MLP neurons of a small language model. Each row is named by its layer, matrix (down: output weights) and neuron, and shows model dimensions 32-95. Each number is 200 + 20 x the weight over its row's rms, rounded and kept within 0 to 999. A neuron's up and down rows have the sign that makes its largest values positive.
A block is one neuron, or neurons of one layer that tend to fire together. Before each block is what it responds to, as a language model described it from the Wikipedia text at the highest values.

Responds to: Tokens that finish a sport, activity or sector noun, mostly in sports bios and tables, e.g. wrestling, football, tennis, poker, playing career; also business, land, power.
L6.down72,202,191,221,189,201,230,217,181,205,184,187,202,217,186,170,171,167,190,194,199,233,170,215,227,206,158,183,191,189,204,243,225,213,242,194,199,207,166,202,190,209,160,182,194,183,156,192,178,195,190,198,217,198,219,207,202,183,197,164,209,200,183,205,233
L6.down212,196,183,186,166,221,192,186,175,201,223,202,227,199,199,190,196,203,225,205,165,186,184,187,204,203,208,181,237,172,186,172,177,183,205,217,181,189,170,220,208,193,195,180,186,201,194,215,194,206,181,198,220,125,202,208,170,159,172,202,171,201,196,191,237
L6.down402,216,213,185,190,177,182,187,194,210,199,179,239,214,199,193,190,167,181,221,200,181,203,165,196,208,227,196,202,202,201,201,208,193,151,206,178,163,193,181,154,189,171,206,218,199,228,187,186,198,213,200,214,207,210,226,207,206,206,238,211,153,201,206,192
L6.down478,166,186,193,147,223,197,199,185,201,182,186,192,183,165,193,210,207,215,231,183,186,209,210,169,206,207,210,193,210,221,193,155,205,204,199,193,216,212,204,177,205,177,206,164,210,211,195,193,196,201,190,240,238,221,205,200,184,181,211,202,184,180,217,200

Responds to: Family-relation and rank nouns naming a person about to be identified, mostly in biographies after his/the, such as wife, daughter, Princess, sister.
L6.down336,199,227,180,186,182,183,197,216,211,198,150,223,211,196,198,199,204,194,223,257,194,186,208,206,240,201,195,215,222,187,199,213,154,170,214,192,183,177,197,199,223,201,232,173,190,182,197,213,203,213,210,193,200,189,187,213,186,219,194,216,187,206,206,174
L6.down409,225,214,197,188,215,180,172,201,229,197,183,217,159,212,229,210,204,173,217,180,196,184,217,173,213,191,199,171,198,178,192,207,182,215,208,222,204,184,227,217,192,178,214,191,182,186,177,195,222,206,197,179,210,210,211,200,201,211,190,203,187,185,189,176
L6.down841,206,222,195,205,226,169,219,160,181,236,216,217,205,182,215,200,209,184,210,210,206,184,195,167,198,168,194,203,216,162,228,186,197,192,174,213,186,188,213,210,183,210,179,200,172,189,189,197,216,200,204,216,200,169,215,193,167,194,202,222,163,178,220,191
L6.down927,216,206,210,224,182,213,212,202,216,226,184,156,170,199,188,179,179,201,224,193,205,213,197,219,223,223,245,200,197,230,194,238,205,210,197,197,180,213,203,197,234,243,226,212,194,165,194,229,205,199,163,205,170,220,198,202,192,226,241,197,162,189,201,192

Responds to: Final word-piece of a multi-token surname, mostly English or Germanic, in lists, rosters and biographies, e.g. Chat-man, Carl-son, Pip-kin, Mü-ller.
L6.down231,219,225,210,152,202,199,222,192,182,169,205,193,197,186,192,194,172,161,190,193,194,173,188,241,221,182,222,218,197,195,226,202,183,213,200,204,171,196,184,216,153,215,204,235,232,191,210,220,184,186,193,191,215,191,237,196,205,198,176,206,193,232,176,167
L6.down274,190,185,207,202,202,204,203,177,176,189,184,170,194,206,151,160,191,207,192,206,217,202,216,203,176,178,204,189,200,206,192,142,180,206,237,210,203,210,168,206,199,209,186,232,214,165,188,228,215,197,193,201,194,216,192,226,212,203,203,219,227,236,180,182
L6.down651,196,210,174,207,199,206,177,186,185,206,189,181,223,180,185,215,183,203,200,188,156,149,203,202,186,178,209,209,204,217,176,225,194,183,194,200,203,223,183,178,183,216,191,211,174,217,186,194,184,188,187,230,191,195,193,224,217,199,198,207,200,225,185,208
L6.down923,205,187,223,167,195,195,192,202,201,161,189,188,229,194,172,164,228,189,189,192,207,203,182,196,175,200,210,190,195,192,221,237,194,191,233,195,199,195,200,204,177,206,224,206,163,197,157,189,211,204,200,207,223,183,222,195,192,167,228,175,185,208,176,225

Responds to: Final word pieces that complete a multi-token name, mostly surnames in cast lists, tables and name lists, such as Pear-son, Chand-ra, Pay-ne, Kings-ton.
L4.down95,228,186,195,199,206,194,184,222,178,203,176,230,213,191,199,193,186,219,197,192,189,200,177,249,167,201,229,181,178,217,160,178,163,194,232,222,186,215,207,172,196,179,166,184,199,191,212,201,185,221,190,187,192,200,197,198,205,180,204,187,201,186,224,214
L4.down418,204,194,237,212,188,225,187,182,201,184,184,184,194,188,217,203,182,217,215,218,155,207,211,204,182,206,220,195,247,223,206,174,195,217,226,211,234,225,200,193,199,185,211,233,176,171,222,247,190,181,165,192,190,213,210,208,198,181,220,177,188,210,171,184
L4.down590,226,194,160,203,184,209,195,240,212,202,247,217,195,210,193,200,204,208,195,179,177,201,212,213,195,174,192,206,227,210,252,211,218,196,211,158,173,193,208,162,181,173,199,184,234,172,208,220,188,200,194,153,210,200,226,191,189,196,206,219,190,180,174,180
L4.down640,201,192,217,212,215,159,185,213,201,202,192,241,226,215,220,227,183,196,203,214,208,216,216,217,205,212,215,195,201,228,189,224,189,233,217,208,213,235,195,190,200,192,198,221,218,186,203,166,209,178,230,170,215,224,187,174,202,180,202,227,241,193,160,212
L4.down687,195,218,191,201,202,197,186,218,184,204,208,197,209,199,198,228,185,219,184,211,164,187,180,211,213,178,198,201,213,182,202,214,194,160,204,256,164,215,188,188,240,184,172,242,186,194,215,202,201,213,206,227,230,204,177,224,177,174,198,165,236,230,201,200
L4.down751,195,200,193,182,178,213,174,189,166,232,177,177,236,181,232,163,197,224,226,168,186,200,212,213,181,177,218,194,186,187,190,179,180,218,201,206,192,225,216,208,231,195,201,162,192,171,188,219,201,184,228,194,209,183,205,212,183,198,237,216,174,187,184,214
L4.down814,206,200,200,205,203,203,196,196,187,184,216,192,187,200,182,209,223,204,238,186,193,197,206,224,218,201,163,204,190,227,164,218,193,209,222,163,196,163,199,188,186,219,174,187,190,226,210,193,149,198,179,192,219,212,208,204,237,222,217,173,209,190,230,221
L4.down902,196,168,203,156,230,233,186,169,176,216,203,202,206,193,215,222,192,181,194,235,187,191,170,206,176,220,210,197,199,200,212,206,226,199,215,196,214,193,170,193,167,162,168,217,195,199,191,144,234,192,175,219,210,194,193,189,154,221,193,204,214,207,171,225

Responds to: Music genre and instrument words in band and career descriptions (rock, piano, brass, rap), plus other entertainment words (radio, film, opera) and heading "=" marks.
L7.down89,217,191,209,179,223,220,172,205,189,259,186,202,153,213,216,210,225,226,218,200,221,197,223,192,224,182,190,172,159,185,195,214,202,187,188,170,201,207,205,208,175,208,221,204,184,200,206,141,173,201,214,225,156,201,260,183,194,139,210,166,211,176,210,202
L7.down624,213,211,179,209,226,230,196,215,181,198,197,194,237,185,182,209,196,173,207,212,164,159,203,256,156,197,195,186,211,188,185,200,211,211,215,174,216,193,246,192,177,189,213,227,222,168,207,189,199,227,219,216,161,186,221,172,205,191,212,198,204,184,230,209

Responds to: Verbs and nouns for performing, recording or playing in music, film and sports articles, such as played, recorded, portrayed, drummer, gymnastics.
L4.down56,223,153,200,163,186,215,182,209,201,217,148,178,192,232,187,224,207,186,188,210,165,189,183,213,205,200,217,176,172,174,186,189,203,180,239,177,179,207,169,186,210,188,234,190,205,206,217,208,193,188,202,198,197,192,200,226,195,203,210,168,198,186,207,203
L4.down121,199,213,215,198,195,200,202,195,215,220,206,199,185,192,167,184,211,199,204,201,229,206,210,232,196,202,193,161,173,194,194,219,208,191,181,165,168,177,206,193,207,235,196,175,222,205,192,234,208,186,203,192,202,233,206,182,182,234,212,148,218,153,217,211
L4.down170,169,200,222,183,212,187,192,191,178,186,190,183,208,161,192,200,173,176,205,208,224,218,167,216,217,189,201,204,168,198,191,184,198,187,238,185,222,155,215,142,198,210,215,197,219,175,171,191,213,191,199,211,194,211,236,222,216,195,226,192,214,174,166,166
L4.down597,217,219,162,201,200,162,175,202,214,207,179,226,188,204,234,185,194,213,212,209,234,206,178,204,187,184,193,184,172,189,185,173,214,209,185,191,210,198,196,193,184,245,206,208,171,159,184,176,204,195,207,207,189,213,192,229,193,202,167,240,209,214,239,196
L4.down659,205,170,216,206,195,204,193,235,197,202,181,225,174,203,188,206,199,228,212,189,183,153,203,226,230,202,190,200,187,204,200,232,198,211,198,210,199,187,172,191,215,207,203,208,220,215,156,197,201,208,228,204,198,178,175,211,178,209,199,191,200,150,168,208
L4.down664,191,208,218,220,203,203,188,182,161,197,203,190,192,226,209,183,192,207,203,233,191,172,197,192,216,172,175,185,214,225,198,221,233,203,203,232,197,197,200,209,216,223,186,197,163,191,163,219,188,208,197,172,184,185,207,218,202,206,213,206,196,182,163,199
L4.down729,181,172,188,184,198,213,230,218,208,183,183,188,214,231,202,211,177,240,206,240,195,212,176,220,181,224,197,204,197,226,202,208,184,173,194,193,192,180,203,204,204,208,202,187,220,184,231,223,217,210,193,199,188,197,220,165,210,193,232,201,183,206,150,189
L4.down848,203,193,197,188,199,207,179,216,161,249,212,195,209,213,213,221,193,180,204,194,206,225,167,208,240,201,238,187,177,220,215,222,198,222,208,195,215,188,206,200,172,234,205,200,206,180,249,220,201,168,203,236,176,230,200,199,222,212,210,213,223,200,217,201

Responds to: Predictable nouns in stock Wikipedia phrasing: repeated "Apps" headers in football stat tables, kinship words (was the son of, his father, married), census "under the age of".
L4.down78,192,181,216,179,193,203,209,179,180,193,185,224,197,192,165,173,191,198,207,197,176,190,194,166,208,216,194,201,172,171,208,197,240,213,219,227,166,182,177,205,228,218,180,181,210,217,204,190,192,236,216,199,212,208,183,230,190,179,214,195,179,205,219,191
L4.down236,197,211,177,211,226,217,205,189,180,186,186,185,212,212,201,229,211,182,229,213,187,200,183,181,183,208,204,200,189,163,180,207,212,194,197,224,188,234,199,172,208,170,174,204,160,180,203,190,215,204,224,198,193,159,201,190,202,200,196,217,208,195,190,215
L4.down255,177,191,221,204,236,199,199,190,216,198,196,200,205,200,218,207,216,194,194,196,203,180,207,214,187,206,205,214,210,183,231,239,148,208,187,202,206,195,218,180,205,222,227,167,171,191,224,192,246,210,192,225,186,178,180,176,218,184,202,215,184,205,204,199
L4.down451,198,186,225,228,208,211,209,213,203,199,216,214,204,215,177,204,216,192,210,222,199,181,191,167,186,174,204,186,198,224,206,179,189,198,224,218,211,231,167,202,211,177,226,214,227,216,190,202,190,227,190,172,197,213,176,190,203,216,212,198,195,218,205,203
L4.down474,193,231,226,197,184,221,221,184,168,191,200,180,218,199,170,258,202,212,206,176,193,186,228,188,185,173,187,165,186,184,214,180,191,190,221,186,207,203,212,222,199,196,194,166,179,212,187,169,148,190,205,160,187,175,221,210,192,157,220,194,205,222,197,200
L4.down722,184,216,171,165,214,178,194,210,202,206,173,214,216,198,230,205,182,210,161,206,197,177,175,251,219,192,215,230,179,158,239,179,208,206,205,219,241,241,242,185,215,199,194,177,223,177,184,188,215,193,205,194,203,197,214,197,212,159,202,228,173,218,219,194
L4.down725,209,191,197,171,232,185,197,200,206,193,244,221,201,206,233,176,189,176,159,220,221,186,177,196,181,225,198,159,181,174,224,218,175,208,224,191,185,194,208,187,208,197,229,191,221,173,211,213,211,203,170,204,198,203,223,187,223,200,232,224,195,213,236,206
L4.down928,217,193,205,202,182,213,178,202,206,198,224,196,249,216,201,214,206,186,186,165,202,241,169,248,234,183,195,153,212,206,238,234,204,164,232,226,185,201,221,194,168,219,218,160,182,228,236,202,199,204,190,205,183,198,202,184,212,201,222,198,211,198,176,194